config.yaml
n_layer: 12
norm_eps: 1e-06
rope_fraction: 0.5
bias: "none"
init_std_qkv: 0.0346
init_std_o: 0.0
lr: 0.00968
lr_mult_o: 3.0
lr_head: 0.00709
grad_clip: 2.0
schedule: "wsd"
z_loss: 1e-05
steps: 4993
MLP neurons of a small language model. Each row is named by its layer, matrix (up: input weights) and neuron, and shows model dimensions 64-191. Each number is 200 + 30 x the weight over its row's rms, rounded and kept within 0 to 999.
After each neuron's rows, "fires on" lists the tokens most often at its 100 highest values on Wikipedia text that the model never trained on.

L4.up625,206,146,218,189,220,167,205,185,208,219,251,245,219,152,234,222,179,168,222,231,203,192,215,178,169,165,256,117,177,173,192,228,194,275,169,166,160,175,190,230,172,227,202,190,180,219,206,195,169,210,174,238,222,237,202,201,217,180,273,203,220,214,137,167,209,186,228,174,208,201,138,212,195,186,203,181,209,166,151,222,169,178,185,188,256,228,198,198,194,101,187,197,160,219,202,197,245,204,233,220,211,211,262,243,220,209,178,157,232,184,140,224,136,240,191,158,235,203,150,165,177,229,247,193,212,140,217,215
fires on: "1", "od", "or", ":", "pt"

L8.up485,242,221,199,186,221,264,224,194,191,183,190,189,207,178,189,171,211,197,205,205,187,154,200,158,216,149,201,159,218,226,226,235,194,167,184,233,178,190,181,227,199,224,196,214,173,186,180,211,151,176,156,163,240,188,215,220,206,193,247,218,202,239,241,200,215,205,171,184,206,153,215,141,202,201,254,222,165,155,217,221,194,238,221,219,203,210,151,268,240,147,222,185,260,184,180,177,213,193,165,158,181,174,197,219,223,172,203,174,188,182,155,276,194,218,171,195,214,177,191,206,230,200,225,193,182,200,217,244
fires on: "5", "8", "0", "4", "1"

L5.up391,216,286,201,181,192,211,182,198,167,206,181,183,233,179,189,214,144,204,173,163,206,191,213,233,163,238,254,227,204,160,243,163,179,241,150,213,129,168,164,209,203,153,213,165,141,177,159,215,246,224,212,222,186,257,147,218,230,226,214,192,279,190,223,212,181,227,191,190,201,226,208,218,229,211,261,225,222,220,181,221,215,222,177,225,194,205,191,219,180,151,195,219,171,188,217,168,242,188,173,206,175,237,186,208,194,207,226,189,194,193,190,206,180,162,155,196,213,184,236,196,227,226,198,160,209,199,221,162
fires on: " of", " ", " and", " |", ","

L4.up64,205,223,184,222,186,214,229,195,173,185,173,238,257,201,235,156,137,206,241,207,186,206,253,182,162,179,192,131,236,258,190,203,172,162,169,215,198,215,206,161,188,221,226,218,215,193,184,233,214,204,201,178,207,169,165,190,209,221,242,218,232,204,201,199,170,193,221,189,228,254,183,223,218,161,219,180,188,214,190,269,160,239,204,252,239,160,177,239,182,204,226,244,225,171,201,180,217,222,186,210,148,192,191,235,205,175,184,236,205,182,177,186,270,221,186,188,189,228,189,176,223,132,213,212,180,180,211,231
fires on: "ing", "e", "d", "s", "ed"

L4.up380,211,211,187,230,151,211,196,203,166,227,232,193,209,202,200,234,166,183,237,223,176,173,184,210,202,199,182,175,172,175,223,132,219,223,203,201,181,207,233,196,223,224,230,191,219,187,167,220,172,221,143,182,185,163,206,251,213,214,247,241,158,211,229,126,187,276,254,169,241,178,199,207,205,239,265,193,216,228,211,239,202,183,199,169,181,219,165,213,219,207,275,207,211,185,194,198,227,207,219,206,182,200,260,198,165,164,126,207,168,182,219,208,220,213,188,161,189,266,202,212,212,182,201,271,185,165,164,187
fires on: "ed", "d", "ing"

L4.up229,179,192,220,152,245,135,166,205,218,264,232,180,165,212,207,204,232,184,168,184,236,150,277,172,198,236,185,192,152,236,240,241,195,212,131,203,189,193,152,188,151,211,209,165,153,180,177,170,110,185,203,158,188,196,201,204,246,195,130,158,167,157,250,230,151,184,224,183,140,180,211,223,153,183,202,184,200,216,171,160,177,192,189,195,261,231,210,256,200,198,222,228,212,235,180,203,242,239,164,210,195,228,202,243,144,203,226,214,186,176,164,202,186,216,148,214,206,219,207,243,243,169,231,223,199,247,183,182
fires on: " |", ".", " is", "ro", "s", "o"

L9.up159,212,226,230,187,241,227,250,223,162,209,217,219,163,249,193,230,245,207,198,243,240,252,203,155,199,198,216,164,185,194,166,188,224,226,207,183,227,160,217,253,249,178,177,172,207,211,173,204,210,196,213,158,222,192,179,216,215,182,171,226,190,185,184,165,210,206,197,186,229,167,199,144,180,219,234,260,155,186,188,193,209,256,204,148,208,166,177,211,221,205,161,207,280,204,180,211,212,198,202,198,183,211,231,225,257,152,224,191,182,172,157,157,185,208,198,166,206,241,200,177,201,197,192,250,158,230,208,221
fires on: "\n", "1", " –", ",", "4", "t"

L2.up541,213,205,172,194,211,163,102,168,226,168,158,148,230,240,205,195,216,239,191,199,190,197,232,187,141,166,167,214,158,181,208,199,240,183,181,209,268,216,203,250,240,237,239,226,171,234,190,209,161,193,174,200,170,224,182,147,172,228,190,185,188,172,218,251,245,174,162,291,198,163,181,197,174,162,261,189,222,216,194,159,185,214,180,235,182,192,223,199,205,209,168,202,197,227,231,233,225,203,217,153,195,210,232,183,182,180,200,193,203,178,227,200,205,180,252,240,207,206,262,189,234,205,170,213,162,233,193,157
fires on: "0", ",", "a", "ru", " Goals", "o"

L2.up67,207,191,182,267,234,228,159,152,237,184,205,241,278,234,159,244,259,195,229,145,252,183,184,211,188,185,212,223,183,221,151,175,213,236,223,167,216,217,244,176,190,215,179,281,174,203,226,192,194,176,189,241,215,254,186,239,235,186,169,230,140,215,202,157,160,194,203,151,233,241,164,171,200,207,218,194,227,200,248,171,226,154,253,155,152,170,172,224,175,224,203,239,158,224,252,257,194,207,168,188,195,190,190,233,231,219,213,205,207,208,225,216,187,225,188,209,173,163,208,219,206,195,177,221,144,201,229,177
fires on: " of", "---|---|---|---|", "|---|---|", "ing", "|---|---|---|", " high"

L5.up435,211,170,277,209,203,218,179,213,240,172,177,218,233,220,223,235,245,158,192,220,195,225,227,193,174,199,214,150,226,235,208,121,215,203,201,210,160,165,224,185,240,222,163,264,257,248,243,201,195,157,228,195,191,209,224,172,195,206,186,199,199,199,263,212,206,184,219,201,221,211,250,111,238,214,226,186,176,201,212,224,209,142,248,159,179,239,218,189,240,230,195,174,193,195,214,174,145,189,195,170,192,203,245,234,178,197,172,222,200,256,221,170,160,198,234,219,211,164,154,177,217,157,225,203,236,171,167,165
fires on: "s", "0", "g", "9", "n", "6"

L2.up457,212,194,163,220,215,227,198,153,164,210,198,235,247,188,213,223,256,180,185,237,227,215,221,146,228,169,207,185,226,187,195,156,219,222,143,167,201,188,201,183,222,200,181,210,187,234,222,204,224,158,238,243,188,200,221,183,213,173,222,204,166,242,182,198,205,177,193,256,158,203,187,224,102,172,153,178,153,202,162,199,179,187,195,221,183,217,235,259,174,155,201,216,214,162,197,253,238,206,218,141,171,110,203,196,224,233,176,216,198,228,214,222,185,198,197,205,203,220,233,229,175,169,212,237,190,194,180,192
fires on: " |", "e", "y", "s", " Comp"

L4.up695,242,181,229,240,222,192,188,221,159,222,242,229,232,189,225,211,202,215,193,177,197,234,207,173,193,226,167,142,230,180,206,157,240,213,216,243,251,188,204,246,230,226,240,190,174,190,217,244,229,207,195,235,211,194,195,151,177,238,189,273,212,177,243,221,200,229,206,252,210,182,187,167,186,199,160,230,224,135,194,228,204,221,238,240,188,162,170,216,196,219,219,181,176,192,205,184,179,148,204,130,156,189,227,261,176,137,186,235,200,141,207,220,126,210,228,248,198,218,223,185,222,204,191,201,217,121,195,192
fires on: " and", ",", "al", "CEST", " released"

L4.up10,186,166,190,175,226,220,196,227,189,174,182,203,244,175,222,202,206,165,174,159,182,237,208,128,221,165,180,151,171,183,205,191,199,227,223,259,190,185,172,218,193,262,192,181,153,150,147,173,197,241,203,192,189,171,146,228,223,217,171,132,239,207,187,160,239,214,249,209,194,248,197,185,281,198,213,206,177,151,171,160,243,187,210,187,208,217,162,178,248,197,176,208,181,228,215,192,224,224,195,214,165,154,248,232,211,129,203,214,235,204,155,203,164,214,191,221,164,145,199,197,207,275,252,211,174,151,250,203
fires on: ",", ":", "1", "8", "9", "ab"

L8.up245,117,246,192,167,213,242,232,241,205,214,193,248,205,219,161,113,149,207,210,223,226,203,243,230,206,185,167,181,144,218,217,255,216,178,187,162,243,207,192,233,194,174,197,214,225,162,229,219,165,151,191,253,228,234,238,234,202,218,216,172,178,215,223,196,221,184,189,218,217,158,204,185,201,166,216,187,219,191,191,227,191,191,211,220,235,242,171,258,207,200,175,162,218,215,224,224,235,172,127,194,185,181,191,172,180,194,160,162,197,154,251,273,179,223,250,169,258,169,197,237,234,231,208,188,223,173,195,208
fires on: "0", "1", "7", "well", "2", " Be"

L9.up657,237,200,219,212,246,232,126,207,194,244,213,220,236,206,209,219,162,174,153,165,219,224,242,233,204,169,156,245,154,235,212,173,198,223,200,199,146,263,192,234,187,221,235,231,211,214,208,168,181,194,223,187,211,231,206,171,247,191,178,181,212,215,212,212,173,194,222,169,222,221,171,177,231,208,199,194,186,228,176,187,159,270,213,151,189,201,237,202,194,173,195,224,210,252,167,178,196,242,181,194,198,174,197,245,245,168,183,179,172,218,176,195,173,207,158,253,201,182,217,172,138,264,171,162,186,143,212,196
fires on: ",", ".", ":", " |"

L2.up195,154,178,188,235,180,231,189,172,184,226,193,159,286,211,203,193,215,228,216,219,220,164,177,234,202,187,245,222,237,231,180,151,165,198,241,148,161,220,210,256,150,199,207,226,195,194,147,177,194,207,155,177,197,211,205,175,237,214,204,215,205,138,181,243,179,224,186,253,236,190,227,194,181,219,188,210,180,172,214,258,233,219,171,142,173,221,197,201,214,188,154,241,196,237,210,173,231,214,228,200,205,224,175,224,206,200,150,154,210,174,223,203,193,192,191,223,191,181,151,167,191,177,191,171,267,176,193,244
fires on: "s", "li", "phe"

L5.up8,185,231,146,231,162,131,226,212,204,195,181,230,254,153,214,171,155,209,166,204,224,219,198,212,177,173,196,215,193,176,178,202,169,223,249,232,146,188,234,190,236,222,166,183,239,204,210,199,236,200,195,191,205,189,184,196,245,159,157,205,216,213,210,214,191,182,206,174,170,197,199,198,194,210,232,239,224,176,210,254,249,223,209,147,162,294,198,250,212,162,196,219,213,169,184,177,172,210,191,165,196,156,200,249,211,141,227,216,165,180,229,227,196,186,211,199,223,198,199,218,196,244,170,205,168,159,224,227
fires on: " and", " was", " de", " at", " in", " of"

L4.up331,219,181,224,228,178,192,251,212,177,174,170,234,235,195,187,226,186,216,207,205,220,182,205,212,223,188,226,184,218,196,141,160,170,199,174,175,201,181,222,182,230,220,177,198,215,216,266,198,221,208,216,221,229,206,232,155,231,203,198,186,258,255,167,138,185,187,232,198,216,205,235,212,231,205,156,211,189,167,131,174,195,148,202,174,185,239,152,174,203,207,247,211,174,214,175,222,208,186,174,211,193,203,228,184,221,95,247,254,199,183,164,172,208,289,236,236,192,201,212,178,176,213,161,202,185,218,208,233
fires on: "\n", "---|---|---|---|", "|---|---|---|", "y", "|---|---|"

L9.up354,209,196,162,215,218,189,196,226,160,154,230,263,209,163,192,189,166,211,191,177,135,249,191,216,162,195,199,185,187,156,234,131,190,230,220,196,160,140,204,247,172,193,154,177,163,181,172,167,191,224,183,248,232,237,179,230,229,189,206,194,230,177,168,195,230,162,221,209,159,180,159,150,220,223,204,219,199,210,176,245,205,212,218,168,195,204,194,184,188,144,221,159,184,230,238,173,231,251,199,170,197,180,183,286,192,214,221,208,261,234,194,223,180,122,198,191,260,216,228,171,144,241,186,217,217,193,140,238
fires on: " and", "-", " of", " ", " &", " the"

L8.up120,196,209,235,220,195,170,224,209,141,181,145,227,128,190,185,227,214,188,222,187,186,182,233,170,223,173,156,196,140,203,257,244,187,209,198,159,223,181,167,150,226,206,188,240,159,172,215,201,178,188,244,269,177,173,207,191,199,180,168,184,169,201,238,191,201,228,225,235,168,224,188,183,181,199,178,136,197,169,182,208,214,205,212,194,283,200,194,196,173,223,212,174,200,209,167,163,242,176,218,205,205,202,232,188,221,210,159,197,159,181,252,240,147,223,202,186,152,191,204,222,238,253,248,189,151,189,179,197
fires on: "2", "5", "4", "0", "9", "6"

L2.up112,216,208,203,206,210,229,190,174,181,195,214,221,197,214,246,235,182,223,181,185,237,220,266,196,251,200,247,215,243,190,175,204,215,140,180,228,215,198,221,219,189,165,168,157,226,252,191,170,163,196,186,185,210,193,197,164,292,160,189,189,176,196,135,251,222,239,214,213,199,171,191,222,170,217,214,205,207,235,214,204,158,199,173,183,194,173,188,162,200,169,227,176,182,203,223,198,257,241,187,222,181,256,184,193,251,181,213,236,186,195,149,239,253,241,215,212,216,194,182,228,199,218,127,180,179,155,226,161
fires on: "ed", " by", "e", "s", "m"

L5.up501,174,195,223,219,234,200,214,121,186,227,201,179,189,182,181,202,189,213,192,157,191,186,194,144,171,160,186,226,174,229,193,219,251,225,237,173,181,175,236,235,221,185,188,203,180,189,197,151,153,157,211,171,199,203,207,220,185,176,212,180,118,207,155,202,166,238,219,225,182,186,168,240,199,189,230,221,190,101,195,255,175,186,226,223,196,238,144,225,208,221,277,249,222,231,199,196,182,222,218,239,194,167,242,227,215,197,108,127,184,198,148,214,173,168,191,220,253,218,213,150,247,257,222,264,206,239,219,222
fires on: ":", " a", " of", ";", "),"

L2.up460,219,181,211,252,188,208,205,204,183,180,173,234,258,212,246,168,232,188,253,181,210,238,187,153,205,192,248,171,209,184,178,157,189,172,169,221,237,167,211,212,227,196,192,182,174,192,206,176,158,220,156,165,205,178,176,215,265,231,209,189,107,213,163,212,181,243,211,189,248,200,209,211,219,260,216,164,190,172,197,250,187,171,206,191,224,183,184,203,197,209,190,215,194,157,220,208,235,232,172,230,161,182,209,225,218,204,174,215,144,194,162,208,172,214,180,182,180,234,260,160,216,191,204,208,171,184,152,182
fires on: ":", "ed", "s", "d", "2", "es"

L2.up62,167,173,172,172,205,192,214,173,228,203,232,207,258,211,194,199,251,217,195,205,199,220,207,244,194,178,163,237,183,251,216,117,208,221,167,217,171,188,236,231,224,184,132,190,214,254,205,210,190,246,175,106,168,174,191,170,240,177,208,244,217,196,216,202,159,197,231,182,222,241,185,180,171,198,231,186,163,176,226,209,139,191,197,192,187,197,214,224,213,186,200,169,165,244,224,206,146,185,198,218,211,157,199,212,195,197,149,206,152,156,234,241,270,264,236,176,199,247,210,232,188,249,147,232,184,195,261,204
fires on: "ed", "s", "ing", " (#", " Pos", " Apps"

L5.up96,163,272,223,191,243,173,203,194,200,220,158,201,253,143,223,241,150,223,213,202,200,216,218,224,185,166,198,246,189,191,175,178,239,217,178,206,163,199,180,174,203,200,232,233,196,247,200,248,174,263,190,229,208,172,202,176,157,205,230,174,211,191,204,160,263,142,200,206,163,233,181,235,173,201,185,197,212,180,231,149,232,189,165,179,191,212,129,171,217,175,199,176,175,206,211,240,199,244,235,181,169,202,148,150,157,233,204,194,172,170,253,199,250,238,196,188,212,249,196,179,220,211,215,174,232,235,187,184
fires on: "1", "2", "0", "5", "6"

L4.up749,192,198,171,256,201,240,184,152,191,182,231,168,183,247,259,236,220,210,230,185,190,177,162,211,173,191,213,208,223,218,166,274,188,230,210,124,149,186,181,160,163,198,153,220,122,249,188,219,183,173,249,218,190,176,215,210,218,151,242,213,227,220,212,213,204,135,220,193,154,210,207,187,143,167,202,180,183,189,219,171,194,236,252,190,162,218,183,185,148,262,205,213,234,235,181,223,216,208,195,248,162,219,224,212,233,238,238,147,205,149,160,207,195,178,225,218,258,170,229,214,209,189,200,148,229,186,220,217
fires on: " Ta", "t", "qu", "---|---|---|---|", "Qu", "Ch"

L4.up60,189,188,258,243,176,176,173,177,213,238,181,227,189,199,184,189,184,218,184,212,194,180,189,176,168,235,230,248,133,171,176,213,229,209,165,230,158,214,147,181,171,200,208,195,189,204,146,190,255,148,184,215,183,212,194,158,266,218,224,222,219,217,127,166,241,224,160,202,232,188,182,200,152,193,202,179,240,156,240,232,255,236,298,200,202,227,245,215,232,228,232,177,192,181,183,227,163,200,258,204,216,223,169,231,157,158,207,124,201,179,271,221,189,173,171,182,220,183,215,181,165,185,237,174,163,221,187,229
fires on: "0", ",", "y", " Cat"

L8.up687,166,225,206,200,250,233,245,196,184,235,159,182,166,175,227,173,188,254,172,239,212,238,193,219,161,169,219,191,144,205,233,168,195,190,210,214,219,167,203,241,218,202,190,218,187,233,164,228,220,245,143,196,143,225,244,228,225,182,177,182,249,167,221,199,218,155,233,213,238,199,211,186,170,192,272,195,191,220,225,214,194,271,221,208,179,201,199,197,210,209,162,189,220,112,193,198,192,198,193,160,259,192,192,234,276,162,212,197,194,175,232,193,146,199,176,186,223,176,195,192,220,203,253,170,225,168,228,202
fires on: ",", ")", " –", " and"

L9.up33,170,211,184,231,174,177,184,198,246,153,204,257,159,205,269,159,244,223,203,220,206,179,243,204,260,252,199,247,174,230,272,151,204,199,175,192,138,228,201,223,236,155,244,215,161,189,230,218,178,199,236,211,180,244,184,213,245,207,183,201,218,170,183,192,183,168,176,181,142,159,198,187,216,185,199,159,195,188,234,202,195,191,249,230,225,272,221,211,183,190,222,200,195,191,183,205,170,144,198,186,179,211,182,196,195,172,221,177,186,144,194,238,152,231,246,202,286,182,199,208,201,232,226,180,250,223,205,172
fires on: "0", " to", "o", "3", "1", "t"

L2.up410,158,304,225,209,239,203,197,183,191,208,178,201,185,172,167,219,232,197,228,283,253,209,211,197,259,178,251,163,197,187,214,214,165,178,177,177,187,189,217,157,159,261,193,241,193,207,220,209,200,145,188,156,211,188,190,205,220,197,188,178,179,219,180,212,207,175,179,188,165,268,175,119,246,185,159,202,196,209,192,156,207,217,204,222,167,173,209,194,221,148,232,215,211,258,227,181,231,150,190,220,226,172,196,211,194,188,219,205,207,187,180,205,182,180,170,117,182,111,161,171,198,187,195,216,211,194,186,181
fires on: "e", "al", "l", "ing", "d", "y"

L5.up471,184,207,151,212,220,229,149,258,209,151,184,256,274,224,164,227,180,179,241,171,243,179,223,178,121,206,210,202,196,227,201,182,166,204,225,205,224,178,183,177,220,238,182,272,260,223,235,196,219,192,204,247,173,194,196,240,201,186,199,200,195,145,190,172,204,200,231,231,241,207,262,163,188,230,216,188,137,216,212,212,205,194,166,229,184,282,205,200,201,199,192,192,227,195,204,174,197,198,152,201,265,183,203,196,241,218,193,193,185,190,226,214,190,181,201,145,210,221,168,157,182,230,210,198,196,174,174,204
fires on: "2", "0", "6", " of"

L2.up371,181,216,225,172,160,195,236,215,152,239,138,196,158,176,187,219,193,181,168,211,192,200,161,225,194,248,204,159,210,205,202,177,236,223,230,229,185,266,190,163,213,222,200,204,178,201,205,219,202,148,171,189,206,172,168,182,241,237,149,185,171,219,210,194,213,216,194,194,220,204,168,153,255,258,164,242,218,235,186,211,206,194,190,188,183,202,207,210,215,159,133,228,206,194,169,187,234,206,221,244,186,202,165,218,195,228,226,198,171,171,184,206,237,206,181,176,220,189,234,138,166,188,171,191,239,208,235,179
fires on: "d", "y", "s", "ud"

L4.up33,206,216,172,205,156,168,230,202,172,180,266,233,258,262,204,227,203,195,158,233,186,177,206,182,146,147,201,188,196,197,166,207,198,218,176,174,192,250,219,205,201,198,231,222,212,201,208,207,231,209,223,165,226,195,204,168,225,136,169,204,221,196,212,212,188,159,183,195,215,232,253,188,213,197,227,232,210,186,190,148,180,179,216,200,158,210,203,169,186,276,164,205,177,193,195,221,213,238,160,205,173,137,157,193,214,159,175,218,211,205,155,241,142,216,167,170,179,171,191,141,214,214,212,164,191,229,193,280
fires on: ":", "---|---|---|---|", "g", " consist", "|---|---|---|"

L5.up739,235,213,226,182,223,177,211,252,192,204,151,213,210,225,261,288,169,216,151,212,206,202,218,213,234,218,228,180,166,219,205,167,263,181,232,220,166,215,201,243,243,181,194,209,227,242,187,215,188,228,159,195,183,173,250,202,213,183,162,193,233,139,181,260,169,156,173,185,241,134,209,191,259,158,144,225,202,173,205,162,178,197,197,174,227,169,196,228,241,143,211,196,219,186,182,244,180,232,161,213,211,183,250,172,219,156,251,221,174,159,193,169,196,262,150,175,224,249,202,173,235,181,192,230,198,173,206,224
fires on: "\n", "===", "=", "-", ","

L9.up537,172,240,215,221,239,235,227,215,178,194,183,199,201,214,188,194,185,142,139,132,175,243,196,208,230,220,162,193,138,264,213,218,208,219,186,178,143,204,205,215,178,241,208,157,165,211,185,208,167,177,181,196,214,249,257,195,171,149,211,219,171,199,164,181,269,165,247,230,183,220,156,198,235,180,246,159,235,172,183,206,224,184,205,214,184,235,220,165,163,200,256,222,248,202,192,179,249,218,198,174,221,145,248,175,244,171,200,200,184,153,200,171,205,221,277,257,220,186,236,180,191,256,185,199,229,188,195,229
fires on: " |", ":", " to", " and", " a"

L8.up766,173,216,198,256,209,249,151,258,191,196,222,206,202,304,188,167,220,228,154,289,191,214,187,224,213,229,201,195,200,210,206,211,155,216,161,183,173,181,182,170,152,196,174,247,142,172,179,179,151,186,144,204,226,227,266,197,219,220,213,203,197,202,226,186,281,220,193,187,173,158,187,157,199,208,208,248,219,190,176,236,143,203,187,182,222,202,233,208,198,175,191,178,176,216,173,252,246,177,171,204,174,201,184,230,239,211,171,179,190,154,279,155,224,171,186,187,212,198,243,200,192,177,186,224,242,214,227,222
fires on: "3", "1", "4", "9", "7"

L5.up127,211,201,205,228,186,216,129,217,162,238,245,193,177,165,245,180,176,203,96,185,189,231,167,240,139,207,145,215,146,219,239,195,219,273,203,210,141,139,196,183,220,193,148,193,155,200,175,188,223,187,175,209,200,212,187,195,259,195,220,195,257,205,160,189,209,207,228,248,189,182,204,141,196,209,168,232,220,203,172,196,204,179,169,181,197,261,232,227,207,145,179,232,212,182,206,190,215,177,230,195,201,222,236,220,130,188,236,213,198,209,244,244,178,191,215,225,197,219,192,164,205,206,210,223,203,166,187,260
fires on: ",", "-", "a", " of", "s", " "

L4.up633,174,195,200,269,223,194,214,211,178,198,202,227,229,241,171,200,189,214,277,200,279,234,238,219,189,128,262,188,195,213,167,140,218,190,217,186,150,222,212,243,200,173,164,180,214,219,249,183,199,185,119,218,154,217,193,196,251,203,219,233,162,202,198,214,191,187,241,164,189,211,186,182,218,238,192,191,201,214,187,248,241,155,195,208,163,173,183,248,198,169,205,213,155,237,203,186,174,172,234,227,150,220,161,155,193,196,166,176,168,163,175,207,231,225,249,204,270,154,220,197,165,192,186,206,246,185,216,210
fires on: " of", " began", "---|---|---|---|", "|---|---|---|", " started", "ed"

L4.up100,215,265,282,197,196,213,203,209,214,202,212,191,209,187,218,187,195,145,202,173,204,287,136,203,190,214,177,207,146,183,135,194,173,222,228,202,169,188,183,179,177,176,153,196,215,194,249,263,167,201,219,202,245,130,184,233,174,215,201,207,166,191,167,178,291,216,233,210,199,236,171,206,249,167,201,155,169,190,200,246,215,185,168,210,218,247,175,230,191,180,259,185,187,214,197,188,256,197,167,239,209,203,205,168,192,194,158,187,192,250,233,208,166,185,206,209,215,196,145,193,159,203,196,183,189,193,231,219
fires on: " and", ":", " |", "9", "s", "or"

L2.up210,180,228,209,211,215,226,183,232,171,172,225,234,237,203,192,190,239,218,194,227,177,173,215,276,183,206,214,206,176,190,188,204,203,248,187,169,181,222,208,180,164,186,179,218,200,229,201,221,176,213,187,210,198,205,172,204,234,187,201,223,183,154,212,206,233,220,229,232,248,213,233,152,179,174,160,200,198,209,169,152,195,201,184,229,174,211,171,176,215,191,214,263,197,212,208,214,240,253,222,193,191,165,174,241,197,206,158,196,176,172,244,252,174,237,206,180,155,208,161,198,135,212,171,162,220,223,229,258
fires on: "ing", "s", "ong", "ly"

L9.up243,191,243,213,267,171,221,170,228,227,180,167,220,201,226,237,192,180,213,216,155,161,219,245,240,187,207,238,215,196,180,207,162,170,153,216,202,207,203,216,258,221,230,208,196,257,213,213,192,212,227,203,208,222,186,177,156,220,183,165,179,160,220,206,236,192,188,229,165,199,252,227,181,296,163,219,169,183,194,210,201,211,161,173,207,202,225,211,247,250,205,213,180,180,179,199,227,242,216,106,210,148,245,189,206,232,171,151,208,207,200,202,125,209,253,169,198,206,252,200,158,238,259,200,161,182,172,196,228
fires on: " an", " San", ":", "s", " by"

L9.up651,187,206,177,198,207,236,199,149,168,204,178,186,200,170,175,175,204,203,235,190,156,194,208,228,172,238,166,206,246,183,182,277,213,149,188,195,147,180,205,242,192,240,152,203,230,195,175,192,243,195,209,202,193,178,233,261,187,167,151,176,195,224,213,235,234,190,195,223,206,146,218,220,208,227,218,198,196,165,199,156,177,226,179,176,193,181,176,213,176,226,229,196,214,222,172,157,258,161,218,226,152,179,191,177,162,239,207,212,140,166,255,247,215,220,178,206,188,233,258,171,207,207,188,248,203,190,214,216
fires on: "0", "5", "1", "2", "4", "8"

L2.up183,198,215,190,217,205,243,155,166,222,148,228,166,200,230,194,205,229,230,186,194,232,232,183,182,217,212,188,182,168,226,224,201,193,246,212,132,158,180,203,166,225,176,205,189,168,185,179,208,258,204,190,153,250,184,202,159,205,273,188,192,159,153,201,253,242,197,179,207,209,215,194,214,156,231,202,208,242,195,233,200,198,273,161,164,142,198,221,198,223,207,168,231,144,216,168,160,197,222,156,214,208,218,203,262,150,233,212,180,217,182,218,183,125,198,229,209,201,106,174,167,210,237,222,192,262,213,236,179
fires on: "is", "iz", "ent", "ou", "es", "s"

L4.up220,217,189,216,163,187,182,186,172,180,223,208,208,201,185,176,232,205,231,163,193,207,247,168,215,196,214,235,212,211,146,262,171,169,168,224,231,226,165,201,187,237,217,157,259,170,176,202,196,211,154,187,173,136,200,186,217,189,178,215,205,194,204,193,198,220,134,128,262,228,146,155,183,196,259,269,229,206,211,244,195,241,193,210,201,200,214,254,225,281,194,224,197,190,210,203,182,173,221,194,135,182,267,218,175,138,163,187,162,217,176,250,187,140,174,187,236,268,192,223,115,201,215,209,170,198,176,215,183
fires on: "0", ",", "\",", "n", "lic", "st"

L5.up680,230,220,170,209,200,268,165,156,124,206,134,245,194,169,159,160,208,187,221,217,187,189,202,196,174,197,206,212,208,258,198,211,175,150,175,185,238,225,195,210,214,261,127,210,204,225,152,214,211,252,196,197,208,187,202,204,243,174,216,203,222,178,213,206,212,267,198,179,240,144,155,189,217,216,231,159,191,167,234,204,190,195,228,167,220,197,164,195,204,211,216,158,210,163,204,209,171,190,220,193,191,207,238,162,218,202,213,202,245,191,195,246,204,211,233,189,219,206,195,151,201,252,205,237,161,201,195,198
fires on: " /", "5", "(", "0", "3", "U"

L2.up7,152,174,207,142,180,202,172,172,222,209,171,229,241,155,222,208,227,216,158,182,172,219,258,190,223,213,188,175,207,169,224,232,213,225,192,132,226,153,186,222,217,183,236,246,227,186,212,191,195,144,228,228,207,198,231,162,213,229,194,148,161,199,217,203,184,193,176,204,191,180,239,224,149,182,161,187,239,213,171,140,245,189,223,168,231,214,171,155,205,128,254,190,229,261,189,256,208,225,207,185,182,155,205,216,202,226,249,210,214,159,192,246,186,213,217,158,250,215,224,196,211,173,205,186,212,258,230,182
fires on: " |", "s", "w", "at", "There"

L4.up342,166,191,219,245,245,229,190,201,171,183,207,205,192,183,200,178,241,200,191,261,186,209,199,208,213,212,223,196,143,218,213,173,160,174,143,187,228,194,174,187,246,206,161,180,187,264,176,204,162,253,224,190,213,170,238,198,195,198,136,206,211,205,163,171,198,229,159,205,236,210,143,222,177,209,257,214,171,206,175,173,234,193,168,227,235,206,236,230,254,180,185,133,191,175,255,164,178,222,218,162,175,187,210,212,202,141,199,166,138,232,278,190,207,245,174,176,187,187,259,272,206,215,195,226,150,187,203,196
fires on: "s", "p", "tro", "ed", "ing", "t"